Weights of a small GPT-style language model, trained from scratch on English Wikipedia: tied embeddings, 533M tokens.
MLP neurons of a small language model. Each row is named by its layer, matrix (gate and up: input weights) and neuron, and shows model dimensions 506-633. Each number is 500 + 40 x the weight over its row's rms, rounded and kept within 0 to 999. Numbers have three digits each. A neuron's up and down rows have the sign that makes its largest values positive.
A block is one neuron, or neurons of one layer that tend to fire together. After each block is what it responds to, as a language model described it from the Wikipedia text at the highest values.

L3.gate489:543455502476545534447561506472448448506485537541505491435475394474525550551480422512466400455505539531521453618519560487591517552496446511548493541492545523545555555453495533518470429468488532499483471471462494535528453504525434495451530491462476582526428526514456507512542577544473443529532508476485547428538495554520473510539448518504472519537524583519476409458526588493452559538516
L3.up489:492490500464470516466420445462469513467542543544470501499543531506513467569508424518474490525498500512500450546469461573522476505501508522531483521466458466508556514538476543515498489474475511483472511499542478566464558471525516476578515471486509557458534427559482535502422527500467430555520421576499468521532501469503544512536404555491479496479577500463468519529541518584499544493505
L3.gate664:502452498553533440478495555510517477503541460472484512484496427508534475519490442429506528501449495506469467506563489538480460491555495490490489533444446478448503521565558443458516509505554482473513519519447497464550487521513481507512455428541530513520515481438445569476505460470535542549542465505480506591489532485537512478554478512507459507434551497429548428424566532531524537521526
L3.up664:448537512510483443450447512484476514531531494453496531435544447491546506532399486421499539520499507460520545531525517532466541489491466534527520535485484534522497559526511485421534437511508489429506488484451494439516530522554453431542536511519575548465480487479504507565496541496487541522555467587542437579540464545488463517488433467445440412449543499474517490537523534462524526468517
L3.gate900:541537489480481525564506471541442552467579529487502515473533493527550531452482592542520580498495427533548513511485444505527510478495508427536486543372482540519518567398544510584487436575478533497498475549501507518589517536433487479527522513461453404498489496484521467506531513547439500516521466524525603446491343510433521493490474453480484463444469478536535428421539514491501461591502
L3.up900:494524506443491515549554460548500521547530542532528467596524479413527581504478488423506478528446484513448585498517512539465501487416448549515510571555479461562470504473532532461529466562525498538474497508519562505516422464618448438499469588498448524501499514548537501520522482572472512482473514487479539495473424489543458524464483444383420513503488582538598460514509492461479466499490
L3.gate1035:534469500542497522561467447526438516454532537498497520486535420432577594480490550490495490553533543442562498465398450481491469517555485548491502555499511489559539487431486518546501441465501483449556452496445453533479416443540538518461546586553540526477373560479510529497596526507510394552532453493560459456498525490564487533523489474503503394516513583504518522470485500576484464586483
L3.up1035:449506486434505518471380467456512491469467458477465530523475486463469485548467543419480545478589428493472508442469496535430489482501529539516493535499531441503547462549464546581523541454483470471499520490485500465503593479567485451562465557547552462468493530459430545484484502493524556577579514530522467445477392515478532459545557547487518475507448576556505446477517475457528518511472
L3.gate1106:490515501570408532435495505489542589473490572546540500456476540494505561542498523513490509473455496421482518527519488498538495532524435450411464485469589527582457495489386501553489478511585499389516516487513470439522468512471488465507515483453553496490457511423519505449520477447524483538494485523531485453549482484513456533402435507539440483537569447575508503551503557534470505603549
L3.up1106:509523471436531507434476513491537551524538495551477495499460515433532547482451507512472447516478476424553533440518454476511467513468495532447547511519473398411558525455483481484550500489530493501464532474448484537471476501578515496507474511564448413472514470507519490497453451550502445571513457502501525497567544478499474478428543522453449453517435508492500521489482541559518468502529
L3.gate1289:508538475499555499483500455486475529501531491460514603572568476460510461505467498427467575520514502505481547456527518485555512487482530524462506549524523522473575480473456507545496451515484473542524502526500529505501519476481497471511564521520478491479463505551543476608485466551462439549508452525498543451517495514481468528552523509565583514445538627455476434466544497535536535539537
L3.up1289:471539450537565517489528509506439523547523478454528519557599503449451480502521472445477534497517495534457513514533494470608531542450483462379501495542502492479568464488467509570528519534544469435527502472460480539526561509524509465504431429539530505522453424549568500495458535553456417545566478472475535460546530461515492486536529572490578528476538548478468488467572496524509537477529
L3.gate1503:581470473507519496516472422503485531469533506493520527446525454441541465517450484439408550494556561439510508462494532538516485503485538501520478518469539492517492518438436503537494452487369584474553530469472603503501448515487435454444520510537507513531507485482561495488531513473464531512441488463464436423464529507578481550507487448534539502463502480538503425546470553463463538478512
L3.up1503:453503456475464480518513402542494482496490540475503538539514499571466540535553490517473495454394526514603551531523431429581465526525522488451467552430480466483559449476454505536532504479490522448529492474472451427516425494524513472565525487524440563500502451491443495508438515442501479498488503528518535414501507538601502522492466550506455433503522586465617492482534518477495501496553
L3.gate1712:554520420582492436399479524477480501531466505495519485496470515444567507556531557483559519572467448594523543467511571505536452593528472539496414448538473494529454477543574554510525506520472521519545541510482478512475546516573450499462508534525504513547490512505543537564508530565527466491436478465502508523481447476518449486527442527487534573413478542478537518471547543499502543489455
L3.up1712:494518524425481463507569489501458501497483514459497542514470485493416508505510518437580548509466517484540474541460453559563509465488496594502515599543488469441534579459500506456445522544527507492466468434446469455466485491506517502500539428542494467439449484535494491515498553495464443506567458541510499443446484414501478425512448545489483527518429504517547493542446518540552467407436
Finite verbs right after a subject, mostly do/does/did before not, plus modals (can, shall) and do in foreign names.

L4.gate803:561462456496444457518454530464559503459460553509537530489520454419505508522585431509568477579521511474561477474445522511528519525515489443483492563482493540450417522512454444536519480536506540478511554471512499580493532512504534509461506499566520508462517481466549575503483484510493443511511404535498552530478574529535498498525526475507499467490508485506433458561507508440479437538488
L4.up803:464533360520417441583541510447407596601494532472549557541522518453545487537526561417448474549480492445456481551513493511461508588497477541510571504462502489457467456493511459541540494598496522495499514516482473490554494584527489501484485523513497517461514434477547503495529478532445520514501517481496528431488423531554460637374487476432516534556482543528473446517484420515468482514452
Mostly the colon after "Website" and similar field labels at the end of Wikipedia infoboxes, plus table pipe separators near row ends, as in "Website:" and "9 |".

L4.gate275:454518459518490440464541538510491554574446444443526581474474574507593471528509455521479500499600516469482547425438458515550465532537528503477510519440522479474409548540466593562436456466551484505521475570516505543506499447473508460485596468541545544496484434517560505490516506596534534451535493557547611489444447487468502473450504435492514515468445517539542476536524473483477526486441
L4.up275:508512530509540514464545483540477490532467534486433594483569458472520484485505515393482574548515528503555444559408468488525558510510449478511523483444514540517517518485447517514422499498535567586543459532496510434526518425454552523556490455543510467507479498501530456543476513504450499506471549538539503495458539423528572482458470523460488483525518482533594536536548540528484545439527
Auxiliary do, did, does right after a subject and before not, as in "he did not want", "historians do not have"; also table-cell pipes, had and made.

L2.gate271:511530517474473443441462522515488534559442440414502520546532445574514444515580517470537455466512451525519472511399476482402540602460519536470513564539545466513461515486507567529506525415594438518454510490454489476525435472541474493529574581541466450462539523545494549485451524490517489471511489498496509493517465515563573482511558502524493449441583462457484505457462495519487460530503
L2.up271:452469492438549536427461459520513525545422597521547478483562539510482494450535507455467553534490476478512492545502529562451517515451491531540490528521549477467505468486429527511630466487562507505476540440506503456572543448442496512473468490529519516467445470541461500512499476459512444504492564478576412481553451403528418517516493425447492470468508502538540484483557543542566505587506
L2.gate386:503485572461467494441530520531465454455500485551496508507538415544505497513522480451426571470528506565438439501539515482500410505467564503435476484505539491563471372543492562442480453453448460483494502473522570548502485511476495482511464521477518471511475542478482400541483527526471448527427429509513515457492519456469502489514493513465487507499522523545502469465477540403467538537484
L2.up386:508515440462488565559481443490485498489609465589451473515511519550516448485517474448415559480465502549540480560555505508533485519531489511500533497541408578436523534399488449489474507491401499456623486497512444414497515488474500496483505526550491555527547570481578503497533460478545459519489515426456512509526490471512492496597492559504492551494517497473550477510537504529577499530558
L2.gate513:464510545583479516423537535524475528554490502440548538585561487496606452570585531502485484535437475525482470526536510506545454519462543503526469500456455455445517483506518531446485457504512494487433494507593556398558521458440525419501546484556579551523504483512569528529479472545471528540493482558535508398462464448573477454520503510519569465485458516554492479487440405502547543515479
L2.up513:504481555504531525505465583483461563483444484478530564501615477493571497542499520489521483558519518499482451478468541466497444584482521542485536519457453509438551475457493490479486508433503506540460484518541519437535527498467570435434568481473518489545486518501510529525452440547456485526491439534558512462512485474492467461475495520448537490510487521531501548545519436450533529514468
L2.gate715:448511505505464463549444556498565517449519518498505497519483529499524471453561492535572446476518394504460531454376440471475493485467491508564592498514512444483442517527512521530507505568561516469510500481505545525495453458516536513530564565488539470509468482459502577507463439537494484463471586519422489528429497535510482470501552487477491507468449557464466475521486474506466543487466
L2.up715:491497500543538482481459510451461575456474491490521544502514501532557455489527534563494563543493442509480462516437529484480493463508469480555444428470464474557428498459512452565500500504539559491461496579536519471487431492461482427579497561521494433451544494540535505524515615504513581453473508451430487552494501476491514488535501564465535542485461488531482531442503474433498473472494
L2.gate919:501448479500521521530489491456432544456494544511497572500589451486522505463594533500546476572501494540415480491522497501555536535484459427516422494445467500460596470501534515581483485481483483524498512524523494508498405400542522508522488521511510475512441550508553518509435555471510533487466550542534508438551507430495473524489425491505502570452550488560522492479506499582511507553529
L2.up919:453488498510440545543584523432493524518500429489559485483565491445527505491497461431577492482494479532496481520434529497479516550501487495429579534486465564458524462457548524553490521482528487450519458462497551488496472528451441485501520514518494492529585595460531468491516500504481459498479569492500446439539454522483541479496477519552577548485552445523428485530451538478478524495533
L2.gate928:456466480505431500458533527514485493554441532426503473527502492522563564482512472453527511480491424463454494523453500481498516584514505495494586572491448525482460554519554587566475451463503494509556522480520516465490526540466422487516532552493486463560509564583535474498474429565517451547490545543492490483512491493541473490467446490422488494526515495473496515505522429509504479536556
L2.up928:396504509537496463447429527526488519539456507469479518468567467523449556473509505490510483500476460535461569513477536492474548465411505448465475522461549472510517489450421514476458510462562467521451523375519512446467517430484523485506515522479505532532544541524564449487487466577467482532520531480477568556584515477497538488482543431492429497450486574518501514495534466436534514507509
L2.gate1057:433467515429499604509478484476490498503574576505524509415566531549484580563550472580436441510513474556494524548477432450496487484488572512503498525500436499538447542485595508475521506572461459503546505456495499464508553493489468542455498468542519483504509535491500492437491531484445540468487423486472449508558446506531467494572484503486512551477524432534520492517475487494463504605447
L2.up1057:471490514478515529493454470541484546473470478450542574507459460411473523526478509502501530448570552520482526454487442485505537468514494575545497550497482506575475427487543518469504480541557503427474529424598478512459565450485512494487520555540477467525488595501521570500500519435499561510509490498502499537454482532502481542465543468518454606451528466457569499550450553462560484539536
L2.gate1675:478540466504392493498491555447494525460486561439549533481506491509495467428490482553469497453524536464541521507519519509547516567563480493515513448467492442557513495488405513431483451466537485507473516498485567485538472562485514468487545607548493469476510533462517457499529542509511462495549560523526469448530470487543549550486544554497482507477487470492500411521511466510512464518539
L2.up1675:511578459560489446529482483515569578550425502446492524508449494480501432489521491544492505531484437523420485558431565560459509453409516486437518441539475471504451446602459538547506430507481459508514464441497508452516463535520542444563489505502569503519516480454475466511516525551511571511495550489548460475589441527463543579466522509563548455471477484473590527470485484505461544502476
Words naming a stage or time in a contest, chiefly "final" in "in the final" and "opening" match, plus "in", "during", "just", "only".

L3.gate74:570523496572461427457573513569482623543588543500473453474584592460478580489528514494541533526485452399472531517480502498518540553512484484462470532519538444444478468490535445580491502464494485462556533467508494574508433501446474477434499504514544514535572507460483543534499526437503518513496426532486476478418436510410548526512451457529507479460507480535495487545471501396355521509546
L3.up74:481496504513539457456488472473501454504471484537455501490498477439465456525527496486510467466532554485570550464565508577505538506491546523469464515526503495514489449501514495539594500450549472522466476390449524435526528488482470494484521472494532520459559507472533513519485472472497548537510480486483450530482509503550521534472586518528585513503516502560452514536500496536501480522537
L3.gate179:535475492467507511442437533547421544513453502554518431477480467383510511558459428509488514557521560449452595554413524483486458511493489505530518589496450492557451513430475477535441442594493505488528452440486607469502430521542492545429530498483485466547477515556545542538502498456473460518547488494589436486479482466475486560454444486557519476488550502496528434498487522503540495590541
L3.up179:522511594565488509445493518532463513515517459452486486567461499440528454508434576493500566463521483554487563529467514515516581421533532485515464518512500499555540456516569504516508458603557482483498496507555513490505448452496568477481550448468486480493407471548488451523400467474383509501514431458430500503519479568504484551528467431555546485469549548514522426513516517604629523466473
L3.gate261:561555492466510517513465491483390452539503505511457527476518491462576514465519494500461480498575505490521540521437506527466553522469469491484531481454494472490456540507424501476463518515549507512535514456506599498550517512529519433453576488397516440506562480551574495556527441552478466557506525492503493514511530535477481547512492458520534489568492554577480503471538550546540441517484
L3.up261:495490506543492463427466496453453543505536455499472517519422498475484474473517536459499451472448507457552590471509498461498500470523536450554518492507411471451449450526472596467561468518552517498552477459459526565510569529509560525447457535483569463528549541490571566491517500468478492465526493465464558510491478544467415546451494509490535512494497530571521440493542496455484534466549
L3.gate560:475535477443519498518425448501551500526532572539500508508535545511582488468540435522519476460488487492466445475487482511453546428478482535534532545490438549467462466538594501519448442469518636511484469509438514524482585518542522454530490505476604494455536514494459463550516588521518527527592529489579467467532448508485508498480477487447465559476455516510442564506476515495554500531459
L3.up560:456520507504509485534551481503557535472503435468554480502519465493455520552469517562487478487497437491465482483511457519551531492577487504514514472508467523501496530489494446486554463627495524485441465483572472523522563530486469532504514531560508467447438544512534533529462462524471408467537459484438564561571545548489526494513502536504422478511494416417449528497432546514454498516480
L3.gate562:524495529580437435525504567519459447481459541487514502460489473472415516506469437448540520456435514513488512442460455461509530470469484406452481522533442479515478558589478466490532467467515478511458526449459480514466491499430570407526480502449525502409493503479492478542599474506470375468572499492432523503460440473428485513524490446457462522539499460507513409537571510557450514564525
L3.up562:583417568504467397514507457556502537500485525511537419474492543452507547552498488559490548384538566429528506549473496560497591472533509515511493483494518550507444444515462498474551455505463552495515530498554459510497540495489555522437464485567605539489541540416507487496563443497534546569498480452531496573447471511516521478451432450488529496540553529516562472538504475496528543502445
L3.gate620:572487473564419553475555542507521498476510503515553547469532528523531530463579434396507543520515503476508495541518537561500597487422465474443547438479486501454517515488551513572434464489449504470487496476503545460507505483456505493512537565474472501525553449529505460529499535497461539481515540531600511459481498504536500408515476480489466535384483537478478523509473550425530495514501
L3.up620:532550462539407484446506503530513405498506474474511553476510517498524585439517584497497582469505442473488449553442501484453552468533509502519514479519420564478440456504525554488513448510457428506505524543540492441472491433478523493507484602527542550476514576475479538552460435462532493459537538494465535497529521501588519493480455470417462515444524433448433540500506456417446480567474
L3.gate1304:483503453466439429515492504542457501541461469553489453506454558458518468506580547571535470535493483511553478537464471432582508501508489464447497499444550553409535450510600492529501516515485496484533510469531488528542538514483639506486524536495412486442490521474489476506519517444473453430554532567520627510513491455471467464409566509509517547512583494487521498503522553431507453471523
L3.up1304:494484550494532489528530520508532557575560474534522503499512562543501546546537537491566503560486532503513487540456559504419550511584553487506546510535523548512546488525527512539525488457548490498543446486464522494526440499587542504486581551486460488438469503434421506499522464458469535454549447531441414474488468588482575487504559495447467515472501473500459496511507508494570490474495
L3.gate1463:486501506543503491527446513478496599532561509522490513521548543454468417529477490506484450521490431493442472550458481570470487529499511494481556443477504565572505527571544461501564515546560509478537487486479502500517489523434458450488509515494501386457515490571592524504476502490485512461570423492558503554535522445493484479530487489600512519446444456473489508554495519529499427560473
L3.up1463:397466475431415490483504500556479505527490496569482429416521513485557537452598515482522548464501537504447535550523496552436576425478520541506485555510442426451512462507523431572518471493498443431486478460514489513545585485478556493428494473465466516456442469505507597509491487511453550513492444524544521505567523553476477449426496526445442542537518493489457444462555475501497492536524
Mainly the dot after "www" or the colon after "Website" in infobox lists; more weakly, heading-closing "==" marks and colons that introduce lists.

L2.gate3:461510480484538521480496522508484553503501539506544488486481474486471462481387460487537561535456532492446551499535483536511440428525478451471445490480563507508553581537383527513483458511463471534476515541452512521471539508515525474470479478492484452470493556487462470503423484452510547530536436516521485508632504436435487455553504469547571383516547546475454499499550521453473499427507
L2.up3:505556413504494566516499516557486494482407494522495428492482571499504511591513501500481468511422503475520482524490508606554522502517449508482510526540487574558499561505578448501499513453465549523584485568457541492510469528515486494457476495458438561506535509410511492537538566537442453468639503539443506509484503526499539506526467485500458438498474504521570521406492557532529479570558
L2.gate28:557544466500459565486484439477447559520563561401497525540478471449447468510473557479476582483544467509506568445514463532567480500560496479508431597568478487477529549473483542482485451523484484536562503474521507513504539565453462462444554511566557568512519514455538520522524547505496496524482416512500507418435505479530507517523511417469480438527537525493529491429530527534533491535556
L2.up28:493601494566433423397488431473447524525520473447516489474469525560469471510462522532581494448532559464517556516526538515483552575571465561507470543459509453479549554452448498568516467498445527583519532557487498460547506459537496476489529467526558514460453450487489499519546579514481514463546470493398534519486432557483516538550471529442514477472478559428553504456525465498518480527563
L2.gate153:448516524515484578434479498531476566497469533426549552526522462437473459534431450495487534487534561488477536568558437530513535518447460464514425539462492498523489536457494481534509490476436523489502528424541516566460498470481486513487522554578572494486456476497457487534516509466496481643511448543521500494493508474537439418531502488435497469545464543511610577531528407515539479493441
L2.up153:479534580516519477543488457456469490541534488477567466488457521431501502432503500517498493474508544526470482463469513488532422493431443448493467509476456487527463486527536511500347496458463502522468461540512498450503494466454545480528541544582501458504509466493527488516463512516566465470483433532557452514491492480541571513547430575524508487497471519428503455498539548473483454478554
L2.gate238:451545549395568473571515464536498519524527513494570509497540507607475446524578551495494541469464498541528536548404447457502526453563502477435559536513518490509475478475426456487498486492471511512485450480490505452509528497503523397479501491523511516475513485512501495541560533471546414516535500554529535417549484503488514501540514517496497498506495437494536457491603485575532474567505
L2.up238:467493529560493476464487521503531493477529491470537570550500437547462489486456503501522493424528424533529616533430466430516436518511467513509536541530485478518539491615519532503498494534514483537519527474452555514542556577546519498510479451561489531492465466475521514525452520548502435478484403538491585488521505490508508513446478515440490504558514487478494412473536489486472474546472
L2.gate465:527574473583506499595430554478508551468474483490487512521515507472547463501496484433525487516542481477579496527576493432452471489552498431498541509461468538514434471454451469488507545503557564480551478466517559447558533467512589523530492531525664501480525522436528415473413499520470491477480474540468506473491492484532479486481543496457461485469561513514462509520512558490493495471542
L2.up465:508432546517575443544554511468471506489431441435522448483496494453528473564430490404516470537552519513470505485472534483432466516545473401479500570529438540528481480496480443542552491515566535468490492521524473554550528544497499474478473530550504468539388466484502474513443587483573552593470490491516478545550523448564515481485468476579511570564452521451520538500525542481493505591511
L2.gate493:525471466535479448479460460524535545510516528483501529475550547528558548511552466481489481550544483465405492481467471518487496582485510442533510508374467551551574518439489486536520505545443538477508515515554470498517530559563419501499503558511531469461527480477475569477517505523499472474509508523475545483525453487557489549476509452465492512527491434480467510523426500619523504568534
L2.up493:462411477449581491524541488472531521485480484530490518509481495501520596583513536407584416507452562490541531534456524492488537538508521487526523510478545491484469524516532516488454530502463488495548541638449531499479405439532529486516512524535557525494474534530436460511459476495506439535534438512453455486544548503490451533466526429600437491537570507560475527517508517460581494482467
L2.gate689:520507473516501501468530480493538512493520583478488453497473606449499506523510462477520549477504531463526527461483489516486472481509512555568497550552563453522512499594423494500562503550512456461494547474578514471472488444538468473504520465492555492454419503515425585550417538506511530463486480507482523466498528470544509441477509488537507554529532506477484487486521510535454541479494
L2.up689:568473502578532520453550484475514505483538461450513493472476520480458518492536534534494508526502511482466505428535527454519446563556518598550489491503408590544487483559526517493500518479496475437584547551496519484460391505450501504483501488559539529548547551437491490536523476503529484517420488502470397484477462494497519512450474515503543441483542486450567472465443430517477468530476
L2.gate1596:462520521526451469500588511501444467478509452506505483556517532536515463489461554489552568540519487496546520466461472453538422500560511532524514513560486511487444493483513519467496520536515416560497450479517497471519544439558475450496577537496554527505435464504494480505521515611487523489486461524503478513534465377545445507528504479439495524547484601496504549567499467566516494551481
L2.up1596:550547541506507481498478471508472510526429448487467458457530577544548514463564416472486529506533483524493507457538546471396525559524510458553526499515585486511463458511530502533545493459506516498558437509460554458470545494536458435513526562509514505475545513537476593483547466534521522473496563498549467504495494527485499458552521500520480416468469476520517541494516519486500458547527
Mostly the first verb of a clause's predicate right after its subject, especially "did" before "not", also do, concluded, completed.